config = dict(
    n_layer=16,
    d_model=512,
    n_head=8,
    n_kv_head=2,
    head_dim=64,
    d_mlp=2048,
    vocab_size=32000,
    activation='tanh_gelu',
    norm='layernorm',
    norm_place='pre',
    norm_eps=1e-05,
    positions='learned',
    qk_norm=True,
    attn_scale=0.125,
    bias='all',
    tie_embeddings=False,
    parallel_block=False,
    init='normal',
    init_std_qkv=0.0278,
    init_std_o=0.00492,
    init_std_up=0.0278,
    init_std_down=0.00492,
    optimizer='adamw',
    lr=0.000794,
    lr_mult_up=0.639,
    beta1=0.95,
    beta2=0.95,
    lr_head=0.0039,
    grad_clip=1.0,
    warmup_steps=484,
    schedule='wsd',
    decay_fraction=0.928,
    decay_shape='cos',
    final_lr_fraction=0.1,
    batch_tokens=[65536, 131072, 262144, 524288],
    seq_len=1024,
    doc_mask=True,
    train_tokens=1339000000,
    steps=5506,
    dataset='wikipedia_en',
)
MLP neurons of a small language model. Each row is named by its layer, matrix (up: input weights) and neuron, and shows model dimensions 80-143. Each number is 50 + 15 x the weight over its row's rms, rounded and kept within 0 to 99.
Before each neuron's rows, "fires after" lists the tokens most often just before its 100 highest values on Wikipedia text that the model never trained on.

fires after: "-", "\n", " |", "|"
L5.up1881:44 58 48 37 37 64 69 53 00 40 44 36 50 48 43 47 46 06 37 51 11 85 35 42 62 72 68 47 44 49 81 30 38 66 14 54 44 26 20 56 70 73 34 45 48 31 38 53 47 85 58 57 40 51 33 54 61 46 55 48 43 35 39 62

fires after: " to", " the", " was", " took"
L5.up1821:85 80 66 70 74 51 80 66 60 43 53 42 66 47 49 44 40 54 81 57 05 73 48 56 44 60 41 41 40 71 72 58 30 68 59 37 42 73 36 61 47 66 38 59 33 46 35 22 50 70 37 46 70 62 29 78 43 52 30 37 50 57 39 70

fires after: " a", "-", " ", "'"
L5.up677:63 48 58 71 34 54 73 76 55 89 49 64 51 47 41 39 60 34 70 60 51 61 00 53 65 52 44 45 56 54 47 62 41 45 64 48 34 41 68 60 56 39 29 42 45 56 40 50 64 76 50 45 50 65 54 51 42 57 40 35 37 55 66 30

fires after: " ", " mi"
L5.up1204:09 65 52 63 47 84 51 37 53 56 54 88 56 51 72 41 21 54 33 72 41 58 48 48 60 51 57 51 31 84 34 56 58 30 66 41 60 58 52 40 56 62 29 59 26 67 68 35 35 81 51 36 12 32 60 61 45 81 46 64 56 36 51 44

fires after: " was", " been", " to", " were", " be", " not"
L5.up1409:46 64 51 47 72 30 62 55 44 25 67 68 58 37 44 69 24 42 46 46 12 72 13 47 37 67 56 36 43 61 69 48 40 53 62 43 44 64 52 52 48 52 43 51 38 50 43 43 63 62 69 63 35 53 43 47 43 56 32 46 48 65 66 59

fires after: " and", " who", " to"
L10.up1263:53 31 82 13 38 91 37 83 12 51 23 57 56 40 62 60 72 55 38 36 27 71 30 71 60 40 41 16 52 44 24 45 41 70 58 63 62 39 36 70 23 36 42 48 38 53 46 51 48 42 39 81 66 47 47 39 45 47 56 34 38 40 63 63

fires after: " a", " ", " A", " (", " was", " as"
L10.up1014:80 58 36 47 33 38 52 77 48 48 63 38 33 56 55 53 45 45 54 29 28 45 60 61 46 55 32 37 58 51 55 51 30 41 60 57 40 56 69 57 64 49 47 58 52 44 07 32 64 72 48 39 31 99 63 43 42 57 54 50 48 49 28 54

fires after: " |", "\n", ";", "|"
L5.up1363:53 61 58 22 61 38 54 32 34 43 72 46 55 41 53 61 58 68 54 42 56 49 34 40 74 70 63 37 31 58 85 42 43 46 74 69 34 32 64 60 48 52 47 44 39 60 59 38 36 66 57 41 59 52 57 54 48 51 30 42 50 58 26 44

fires after: " |", "\n", " as", " "
L5.up1045:38 58 49 26 49 50 75 58 44 70 56 35 40 85 55 42 42 60 58 72 23 40 47 31 61 31 94 68 48 58 58 21 28 69 47 53 51 58 51 50 71 46 18 66 07 54 60 46 57 54 65 71 71 41 55 42 47 69 38 54 30 47 60 31

fires after: " 1", " a", " ", "th", " ="
L5.up415:21 40 62 60 18 82 67 65 14 74 52 79 53 24 60 49 54 41 23 76 38 59 34 47 69 43 72 46 45 74 70 58 54 51 38 47 23 37 53 56 69 42 49 55 05 48 38 61 79 40 52 64 07 64 44 61 41 35 52 61 35 47 86 20

fires after: " |", "|---|---|", " built", "---|---|---|---|"
L10.up428:52 48 63 25 73 44 70 53 49 21 40 67 49 54 37 11 70 50 41 58 39 53 48 47 49 40 77 37 44 53 32 44 43 51 63 51 58 44 65 55 62 65 53 43 16 72 47 42 52 01 57 45 18 49 49 42 53 49 50 75 64 58 78 40

fires after: "\n", "|"
L5.up434:44 58 47 51 60 50 62 46 28 55 53 58 77 30 47 62 50 48 70 29 52 43 36 47 71 50 75 23 34 70 89 47 16 64 18 72 68 64 38 46 66 32 31 46 42 45 47 36 75 51 73 36 30 56 42 58 34 73 29 49 36 28 39 44

fires after: "-", "|", " (", " such", "/"
L5.up1040:59 50 84 43 42 45 59 54 28 86 60 64 40 52 38 31 92 35 46 34 70 49 45 55 76 46 34 55 51 61 72 56 35 55 59 59 58 42 51 49 50 48 39 51 86 50 51 42 59 60 68 42 43 51 73 58 41 80 25 35 45 25 42 49

fires after: " the", " on", " The", ";", " of"
L10.up1694:49 73 41 42 55 73 39 50 48 46 56 65 63 47 33 34 72 53 45 35 49 67 41 81 54 23 66 52 38 53 42 54 45 55 33 40 61 31 56 56 61 46 49 82 51 72 69 11 54 59 14 59 25 54 57 30 73 86 39 58 45 21 53 57

fires after: ".", " |", ")."
L10.up1020:54 61 50 43 79 48 71 59 25 71 51 57 59 36 71 23 93 27 55 45 51 78 39 68 55 31 71 31 42 31 49 34 54 56 80 25 20 81 64 92 60 76 44 41 41 60 31 25 55 44 47 77 33 61 48 50 50 78 32 49 38 67 61 32

fires after: " (", " \"", ".", ",", " [", "-"
L5.up1258:49 54 50 29 59 46 91 64 45 38 47 40 30 42 68 44 44 53 39 53 33 69 49 58 38 43 85 41 36 55 38 36 41 45 57 45 36 51 30 75 56 33 62 35 51 57 57 30 42 66 35 75 47 46 44 45 50 54 42 49 39 47 58 33

fires after: "-", "'", " ", " a", " two", " several"
L5.up466:27 61 57 54 56 44 65 45 29 36 41 34 58 33 45 44 35 41 45 48 53 42 40 56 37 47 72 66 39 64 83 42 31 49 22 59 19 55 60 37 50 47 49 52 37 58 70 48 41 45 30 85 31 98 22 41 60 62 33 45 51 33 79 33

fires after: "\n", "|", "==", "    "
L5.up1164:66 66 47 28 30 66 72 54 19 48 41 75 79 60 38 64 73 47 51 36 46 54 37 41 53 80 84 49 40 49 73 38 24 59 30 35 37 51 51 65 44 27 39 55 31 50 44 35 81 68 42 43 67 66 39 57 58 44 36 31 33 36 37 56

fires after: "\n", "|", "s", "(", " |"
L10.up1080:33 37 52 30 35 66 54 65 60 53 36 29 26 45 64 43 37 63 53 60 42 32 38 28 30 61 75 78 42 48 66 38 52 36 41 34 46 51 43 47 62 85 32 50 24 63 48 46 43 41 19 67 37 51 58 61 64 71 53 50 29 56 47 61

fires after: " |", " the"
L5.up1528:51 57 40 39 65 63 61 51 36 13 59 68 30 41 52 59 67 54 33 63 44 57 45 38 50 48 44 58 28 55 40 47 76 68 74 53 50 63 65 68 53 68 46 28 30 35 74 33 52 50 34 59 40 74 38 67 20 46 46 47 25 49 99 38

fires after: " ", " 2", "'", " 3", " 1", " 4"
L5.up1440:32 77 70 34 34 74 60 74 54 47 60 64 69 47 48 31 31 38 71 37 26 47 25 56 51 46 85 58 40 55 59 56 44 49 60 55 23 36 61 49 56 40 25 47 27 34 42 40 45 84 40 38 49 48 46 50 36 56 38 43 45 42 67 62

fires after: "\n", "-", "|", ",", ":", "="
L5.up36:49 38 29 40 39 36 48 41 17 20 37 25 56 58 54 63 54 32 47 48 36 60 17 28 49 37 76 44 54 47 53 63 27 61 54 63 32 49 23 60 72 59 46 44 43 43 49 76 49 39 52 26 45 71 54 24 63 60 50 37 41 38 40 46

fires after: ".", " (", "\n"
L5.up1127:52 51 54 53 29 45 90 90 43 34 54 63 64 55 83 44 43 37 25 55 45 54 49 14 33 82 69 54 47 56 66 41 32 33 47 38 29 52 10 58 69 52 31 40 39 37 70 54 31 54 40 76 37 33 51 48 55 46 49 46 34 49 48 51

fires after: "|", "==", "\n", " Team", " |"
L10.up542:43 50 51 68 47 44 49 42 54 53 46 50 21 46 70 10 36 11 50 45 35 34 39 64 52 63 53 64 61 36 51 46 37 42 33 53 36 52 15 65 49 47 47 47 44 53 46 55 43 48 26 47 56 33 64 58 33 47 41 70 54 29 40 60

fires after: "\n", " under", " According", " |"
L10.up733:63 16 43 47 42 54 71 46 29 70 57 35 73 47 64 38 66 40 51 24 33 50 80 48 85 34 48 62 58 57 70 80 53 64 59 42 60 52 31 57 78 44 76 65 48 20 27 29 11 56 56 39 83 49 35 37 66 56 76 42 48 31 71 62

fires after: " ", "-", " d", " al", " c", " e"
L5.up942:13 43 40 45 21 51 37 72 59 24 53 58 46 21 47 34 50 59 43 28 54 54 47 44 50 42 40 57 45 55 38 75 33 26 50 46 35 64 54 65 46 90 55 50 55 70 63 35 42 54 45 24 13 57 44 13 61 50 41 43 53 44 81 25

fires after: "\n"
L10.up898:62 49 49 47 47 47 56 57 14 61 59 49 58 31 40 50 06 48 81 52 23 46 20 62 35 82 58 48 33 48 37 52 48 83 52 72 57 76 29 58 32 44 40 45 67 56 61 39 42 36 35 37 69 46 32 24 67 53 45 00 53 42 37 49

fires after: " |", " "
L5.up1388:68 44 52 58 32 25 57 61 02 55 55 34 41 34 38 55 57 27 76 80 37 45 53 62 48 40 70 52 61 44 48 42 62 65 67 57 47 53 64 54 47 54 52 36 41 44 45 59 69 67 50 62 44 56 54 47 35 46 06 47 42 47 45 36

fires after: ";", " |", " ", "\n"
L5.up823:51 36 27 42 37 17 52 47 36 63 63 66 68 21 53 51 48 45 56 70 26 68 22 22 33 55 69 47 46 56 38 64 39 48 65 59 30 56 51 73 55 74 43 40 20 30 45 48 54 73 18 48 23 53 53 62 47 93 28 47 43 59 46 47

fires after: " on", " to", " and", " by", " of"
L10.up593:38 72 61 33 63 64 56 63 50 47 66 57 40 40 68 69 65 49 68 40 24 88 62 58 59 44 57 47 47 41 55 36 32 65 73 56 57 51 44 67 47 47 49 47 29 50 50 48 56 68 49 49 73 58 32 48 47 41 57 43 26 65 29 58

fires after: "\n", " ", " Votes", " a", "-", " |"
L10.up1733:51 33 58 30 58 65 85 39 48 71 51 40 48 58 65 69 44 45 36 49 26 57 34 54 38 75 70 51 60 39 71 44 61 53 48 47 48 41 48 47 79 43 57 38 46 38 47 63 89 37 59 47 51 52 54 17 53 40 89 47 48 30 65 33

fires after: "S", " U", " S", " E", "N"
L5.up1694:35 51 58 26 51 68 64 45 59 45 61 47 39 58 49 37 58 52 52 76 18 53 51 53 56 65 50 67 39 45 44 63 45 76 53 66 54 18 42 50 81 48 53 58 38 50 64 52 41 60 65 82 42 35 41 38 28 35 46 17 39 49 43 61

fires after: "\n", "-", " zone", "|"
L5.up785:66 42 63 15 42 69 54 44 15 64 47 63 60 59 36 43 72 26 40 56 49 52 41 60 77 27 58 30 37 54 74 15 31 51 50 67 45 45 31 56 68 31 51 57 66 51 39 54 38 54 72 36 57 61 33 36 70 67 40 49 36 08 43 47

fires after: "\n", ".", ").", " It", " The"
L5.up45:50 51 41 40 48 41 82 29 44 51 54 59 66 58 47 29 63 40 58 75 15 50 47 69 57 48 68 65 58 41 62 56 40 66 55 30 37 53 47 48 47 51 34 49 25 64 39 24 65 79 46 40 34 56 44 46 59 27 36 51 48 45 43 50

fires after: " |", " 0", " 1"
L5.up1240:42 40 53 44 43 34 80 15 52 50 70 53 64 23 59 57 61 37 35 37 40 56 46 56 41 46 48 63 44 80 54 55 44 75 60 44 46 28 25 56 80 51 74 41 27 51 35 49 43 62 64 34 41 64 42 70 63 33 37 29 54 50 89 51

fires after: " |", "\n", "|"
L10.up268:42 51 47 08 18 71 50 55 37 67 38 58 50 41 63 54 33 40 51 61 56 58 53 81 68 56 66 50 48 32 49 35 53 44 78 42 50 74 51 48 68 31 43 32 35 51 53 83 64 73 54 64 53 46 64 37 33 64 77 52 42 56 69 49

fires after: " |", "\n", " by", " Owner"
L5.up1284:47 59 47 24 57 53 50 58 48 75 70 52 94 11 62 58 47 60 49 43 28 69 00 50 73 54 67 52 48 42 84 42 52 48 28 47 59 50 44 74 57 45 28 50 34 47 50 56 41 74 25 58 55 65 54 54 52 42 67 45 47 51 45 49

fires after: " |", " was", " as", " the", " 2;"
L5.up2030:58 37 67 41 51 39 72 30 55 16 51 34 76 42 74 50 46 31 70 76 39 70 28 52 50 48 76 21 55 45 49 51 33 47 42 25 50 62 47 49 49 53 52 42 37 50 11 59 48 54 43 53 52 47 25 63 40 80 38 69 38 24 60 28

fires after: " the", " until", " to", " in", " was", " In"
L5.up760:55 43 50 48 46 42 77 72 49 33 55 73 55 52 53 50 58 48 46 60 29 55 55 44 53 61 69 67 57 52 72 45 22 60 48 47 41 54 44 47 35 70 41 52 59 49 52 71 36 48 49 77 46 58 53 65 56 59 23 53 52 45 55 69

fires after: ".", ",", "|", " \"", "-"
L5.up1441:69 65 47 33 08 52 52 52 03 70 39 67 51 30 48 61 19 27 39 30 42 51 48 30 46 69 53 39 50 54 46 48 37 18 58 59 42 71 39 60 70 50 02 52 50 67 44 60 42 42 61 54 52 55 45 59 64 56 41 45 44 39 53 45

fires after: " U", "S", " St", "'", " San", "."
L5.up527:37 42 56 43 61 53 57 90 57 45 66 34 62 68 28 41 57 53 22 56 55 60 16 38 57 64 36 64 24 61 68 43 56 28 61 55 33 21 52 49 57 31 46 61 55 54 65 00 32 80 68 70 60 50 40 60 36 44 54 37 44 60 38 63

fires after: " (", " \"", "-", "\n", " Outside", " the"
L5.up547:54 30 34 53 65 60 54 41 31 80 54 64 49 32 45 48 71 22 55 53 44 37 57 45 72 12 49 46 53 45 66 19 43 31 50 45 26 54 61 81 77 49 45 38 49 76 54 25 50 44 46 36 50 49 52 38 23 69 60 39 17 56 53 53

fires after: " No", " U", " St", " Dr"
L5.up1652:41 84 71 33 36 74 58 55 56 40 46 67 49 57 66 40 19 38 48 32 40 47 48 51 62 56 58 51 43 78 41 59 40 55 41 56 36 44 54 43 50 38 12 64 52 51 48 47 52 71 42 46 71 49 44 48 64 57 48 59 46 37 70 59

fires after: " on", " a", " A", " U", " On", " the"
L10.up1206:63 67 38 52 30 67 53 44 44 14 89 47 68 55 41 51 21 47 73 53 41 38 45 48 78 39 38 43 16 51 78 52 41 57 44 45 45 58 64 77 59 51 47 50 58 58 42 40 48 49 64 60 44 72 43 31 45 46 73 50 57 59 61 45

fires after: ",", " and", " ("
L10.up1757:49 63 40 50 55 61 70 57 52 59 50 56 49 49 75 44 96 56 78 56 35 40 57 34 48 58 69 46 38 44 64 47 21 46 45 77 50 50 54 58 56 41 64 48 33 31 40 18 60 72 24 59 64 50 45 52 38 70 29 47 40 58 57 35

fires after: " No", " In", " Dr", "(", "According", " According"
L5.up620:45 74 55 50 42 84 50 70 46 46 41 36 88 30 81 04 46 38 57 50 61 45 56 45 59 59 64 53 51 50 52 45 44 41 35 45 31 41 49 52 22 47 18 58 60 39 30 18 30 53 61 75 69 40 55 71 23 47 60 38 43 17 44 60

fires after: "\n", "|"
L5.up356:60 54 62 34 29 63 52 71 46 60 57 45 76 47 68 31 51 43 59 44 43 50 43 58 53 60 67 35 53 56 40 42 46 37 19 46 40 55 31 51 62 34 27 53 48 66 61 47 46 35 49 32 16 72 32 34 77 70 27 55 32 47 42 32

fires after: "|", "==", "===", " |"
L5.up912:60 62 53 59 34 73 78 38 20 15 65 64 73 51 67 41 43 47 40 42 46 79 56 39 59 49 70 61 42 45 66 43 26 99 59 40 22 30 00 57 64 40 19 60 40 32 59 20 64 71 51 43 30 64 51 67 51 51 23 41 20 42 56 29

fires after: ",", " California"
L5.up594:45 63 47 46 56 60 64 46 52 51 55 43 59 46 80 34 66 70 49 25 42 40 53 48 47 42 44 54 32 41 70 61 40 50 45 42 53 43 35 50 30 74 25 39 61 40 44 57 63 28 48 61 56 56 64 41 54 60 54 46 44 63 71 47

fires after: " the", " The", "The", " railway"
L5.up752:44 44 41 24 36 28 54 49 45 44 71 58 63 46 47 40 52 53 51 42 43 67 43 56 59 29 35 59 38 57 79 33 47 52 30 57 33 40 31 60 34 67 44 61 38 68 27 03 34 48 51 48 29 44 50 76 55 56 45 37 52 43 50 41

fires after: " ", " |", "s"
L10.up1060:20 28 62 48 37 54 66 44 64 49 33 34 44 49 81 41 28 41 31 94 13 51 49 21 46 28 56 58 45 64 51 45 50 41 63 77 46 74 53 47 52 51 47 36 51 66 75 63 47 62 75 43 40 57 35 54 42 49 40 54 50 22 40 23

fires after: " (", " \"", "-"
L5.up641:73 72 46 43 24 64 80 36 19 61 91 77 64 53 77 39 51 29 50 60 27 30 51 10 33 34 61 30 45 46 77 42 42 35 52 67 44 49 48 75 58 48 08 38 50 62 41 35 48 67 28 41 58 65 34 59 34 28 57 46 41 45 74 48

fires after: "\n", " |"
L5.up631:47 48 24 31 45 48 61 43 38 56 56 53 47 58 38 29 39 61 11 63 16 50 57 46 54 72 46 64 23 71 42 50 28 71 70 71 34 45 22 56 58 60 41 70 35 44 45 40 43 57 51 47 17 43 51 44 59 59 34 42 26 46 27 48

fires after: " War", "244"
L5.up78:90 52 38 54 77 60 56 82 35 48 47 52 58 48 55 45 49 31 29 68 56 50 40 49 55 49 30 48 51 42 45 50 34 52 37 42 60 35 15 62 51 69 43 42 61 55 53 51 33 30 73 50 71 80 52 39 42 68 33 28 60 45 39 28

fires after: " |", "-", "\n", " Score", ":", "="
L5.up1477:49 64 61 34 21 54 60 31 28 41 37 76 59 54 56 51 54 32 51 66 28 50 41 51 39 83 87 28 48 46 43 43 61 34 46 42 43 59 65 74 53 37 30 36 25 65 48 36 47 80 33 45 66 62 35 41 51 67 28 45 25 46 77 55

fires after: "\n", ".", " The", " |"
L5.up672:27 50 45 52 47 57 43 56 54 56 53 64 60 88 74 40 48 36 83 73 40 51 55 38 39 79 52 39 36 27 84 53 14 54 54 53 13 57 26 51 42 58 37 49 58 58 73 13 59 36 50 64 67 44 62 44 43 36 39 51 53 52 36 33

fires after: " |", ")", " ="
L5.up601:55 68 49 34 44 24 42 60 68 60 57 58 54 42 55 67 57 43 12 73 47 59 35 41 66 50 94 76 41 42 36 34 51 58 63 64 60 29 49 78 49 69 33 38 26 60 42 53 40 64 58 47 66 51 56 45 47 56 53 45 52 85 39 47

fires after: " G", " Ge", " Co", " Gar", ","
L10.up1300:74 31 48 43 41 35 70 52 36 13 43 30 55 42 77 46 69 51 61 39 25 54 56 31 71 50 59 28 65 57 49 72 58 56 50 35 50 63 05 52 12 41 40 53 52 56 57 70 60 53 65 49 54 68 45 65 26 63 51 52 38 35 61 59

fires after: "\n", ".", " |"
L5.up1823:51 42 66 17 70 45 53 50 48 51 36 60 55 33 49 23 73 49 28 48 41 46 48 46 56 64 81 32 36 65 45 60 09 38 45 60 42 62 49 90 55 45 41 47 44 48 47 63 55 55 50 34 53 49 42 60 51 58 71 56 38 62 47 58

fires after: "\n", " |"
L5.up992:37 60 64 54 83 72 57 68 48 52 64 65 62 00 30 34 70 33 36 52 45 49 11 57 42 64 99 57 53 47 34 53 60 46 31 36 00 63 45 74 65 60 49 60 51 67 52 54 49 52 68 75 74 68 29 44 57 60 39 52 21 73 62 19

fires after: ".", " |", ".\""
L10.up1167:64 83 59 42 43 55 49 46 53 55 71 60 39 36 51 51 69 52 41 50 37 46 32 20 72 52 95 46 55 38 34 29 33 43 50 45 56 66 65 66 63 60 43 40 60 53 60 52 56 59 39 62 42 39 48 42 52 37 44 38 53 60 58 16

fires after: "\n", " |", ",", " ", " bp"
L5.up1352:69 48 55 46 43 44 57 59 57 41 44 37 38 44 28 36 45 69 59 67 19 48 69 57 40 62 60 51 57 68 31 53 44 47 36 52 76 64 47 50 49 63 44 38 56 64 39 64 84 76 42 35 57 56 32 58 51 38 37 42 52 45 62 55

fires after: ".", " |"
L10.up5:73 44 43 56 34 61 43 69 32 44 54 69 59 13 46 31 31 40 55 56 42 56 30 57 39 63 99 53 40 37 59 41 49 44 34 15 22 72 54 57 58 53 43 36 65 45 47 41 52 78 40 67 45 52 52 49 38 52 46 55 21 60 62 24

fires after: " |", ";", " services"
L5.up1482:60 47 49 48 43 41 47 16 48 76 51 66 94 36 47 37 47 30 22 60 23 52 40 72 54 42 64 82 58 45 39 57 23 26 57 59 36 44 53 65 53 54 33 60 31 35 80 15 71 59 47 28 38 46 40 49 59 78 37 49 48 32 59 29

fires after: " the", " a", " an", " most", " was", ","
L10.up388:65 37 33 39 47 49 80 57 39 55 81 41 26 51 28 45 43 32 34 66 29 75 50 44 40 69 46 52 52 47 64 46 48 62 38 74 55 44 56 62 51 56 54 86 40 60 39 57 51 48 61 59 52 75 38 48 60 62 32 63 54 41 55 48

fires after: ",", " which", " The", "|"
L10.up371:57 51 52 26 57 41 50 42 49 42 60 33 33 36 57 22 38 49 34 60 52 48 42 51 66 60 56 58 46 28 40 69 50 41 39 43 54 40 38 63 56 48 37 43 54 11 46 40 21 52 47 60 64 37 70 30 36 73 29 60 48 19 46 34

fires after: "'", " \"", " (", ".", " '"
L5.up813:52 57 63 63 48 48 86 46 20 48 28 35 58 44 60 53 44 44 61 74 08 80 41 55 54 59 68 48 39 61 59 30 18 40 51 53 33 50 55 34 34 30 52 62 45 38 47 50 57 52 33 34 62 64 32 43 56 63 40 33 41 42 52 49

fires after: "\n", "|", " He", ",", "."
L5.up1592:55 83 50 29 34 65 62 66 42 57 41 27 45 73 36 44 55 44 41 39 13 35 52 50 62 70 69 43 30 57 82 60 27 22 45 64 36 32 25 53 63 44 32 56 60 50 28 34 29 61 47 58 74 41 60 60 61 62 33 31 41 25 25 67

fires after: "\n", " |"
L5.up779:43 43 52 46 48 83 53 44 53 57 97 57 76 29 18 49 53 39 44 30 39 51 41 57 76 51 39 48 29 49 47 45 41 64 57 47 25 56 40 51 72 57 70 55 43 57 37 38 49 64 40 48 40 47 29 47 52 59 27 32 39 58 71 61

fires after: " |", "."
L10.up425:63 29 63 48 56 65 40 61 14 73 51 65 22 45 44 64 57 59 64 52 44 58 29 54 54 32 59 45 47 51 64 37 28 40 45 42 50 71 42 48 91 45 48 44 69 43 31 39 23 60 10 44 29 42 34 34 55 56 42 51 51 72 44 63

fires after: "\n", "|"
L5.up203:19 61 46 00 33 42 51 57 36 52 40 67 77 36 55 33 21 59 36 55 35 57 42 39 59 49 60 52 38 47 50 26 23 40 72 54 40 52 35 83 51 52 29 71 61 49 38 40 51 39 59 70 64 55 43 33 52 61 59 45 47 27 46 52

fires after: "|", "\n", " |"
L5.up338:70 63 48 60 46 67 69 38 24 41 26 41 40 46 42 33 34 51 04 73 18 52 35 60 42 69 58 29 44 63 69 35 55 37 41 63 39 52 00 52 40 63 12 69 51 37 61 54 50 56 32 53 61 50 53 43 57 58 50 26 47 38 50 49

fires after: " |", " No", " 2", " number", " One", " one"
L5.up739:33 48 57 36 34 63 65 61 12 51 42 54 37 40 39 60 47 55 52 52 33 42 38 63 50 54 76 23 42 53 68 17 38 40 56 49 03 48 44 50 43 39 45 64 26 54 82 64 59 75 31 70 47 46 67 53 69 49 70 22 21 60 68 45

fires after: " |", "|", "s", "("
L10.up1632:52 74 65 53 31 57 51 67 44 52 49 43 61 41 48 56 35 53 63 58 41 32 41 54 78 45 75 23 39 86 57 21 70 33 91 34 51 62 48 42 68 28 45 48 30 45 49 61 57 69 36 82 57 46 73 39 61 30 44 37 47 56 45 50

fires after: "\n", "G", "B", "Ka"
L5.up716:54 52 33 38 44 73 59 71 43 53 65 25 53 60 53 38 30 35 61 45 54 45 33 43 57 57 51 57 51 64 53 46 42 63 63 51 46 57 29 46 59 53 50 51 32 66 51 28 30 46 55 45 26 48 42 70 41 67 50 31 50 44 32 49

fires after: "-", "'", " un", "s", "/"
L5.up1924:50 46 53 59 70 60 73 76 22 59 45 48 73 36 50 43 41 35 54 47 53 45 46 39 51 35 68 44 43 55 53 31 45 43 09 36 54 52 68 53 45 40 49 45 49 61 68 32 40 47 13 53 31 89 28 66 31 71 26 33 32 48 66 48

fires after: " ", " (", " |"
L5.up2040:56 62 32 47 50 52 69 36 25 63 64 51 49 37 52 34 43 52 85 31 41 46 39 57 53 30 73 47 32 63 48 35 48 41 55 46 46 36 65 55 60 47 61 50 30 50 40 59 59 48 22 52 49 50 56 55 42 56 64 50 13 18 68 58

fires after: "|", "\n", ".", " No"
L10.up1721:29 68 56 53 32 35 57 64 58 52 54 59 49 69 46 18 66 47 79 62 47 46 44 72 22 59 39 47 50 45 77 71 47 44 45 64 51 52 24 60 50 60 26 78 55 89 26 74 65 72 37 54 42 42 64 38 48 39 69 43 49 41 64 60

fires after: "\n"
L5.up1090:38 60 19 54 42 56 83 43 33 83 46 47 38 39 57 49 30 36 38 57 38 39 49 80 63 49 64 57 37 61 70 51 46 50 51 57 55 39 25 49 46 61 41 60 56 57 37 43 66 46 49 43 60 42 61 36 51 65 31 40 46 54 18 61

fires after: " the", " a", " The"
L10.up1424:56 49 38 67 31 36 49 58 52 42 49 50 53 42 31 44 73 30 53 40 45 73 54 65 79 36 65 49 38 61 62 48 77 38 49 39 52 45 56 54 55 43 63 31 46 38 47 29 74 71 79 46 39 63 37 98 40 49 58 49 45 32 56 45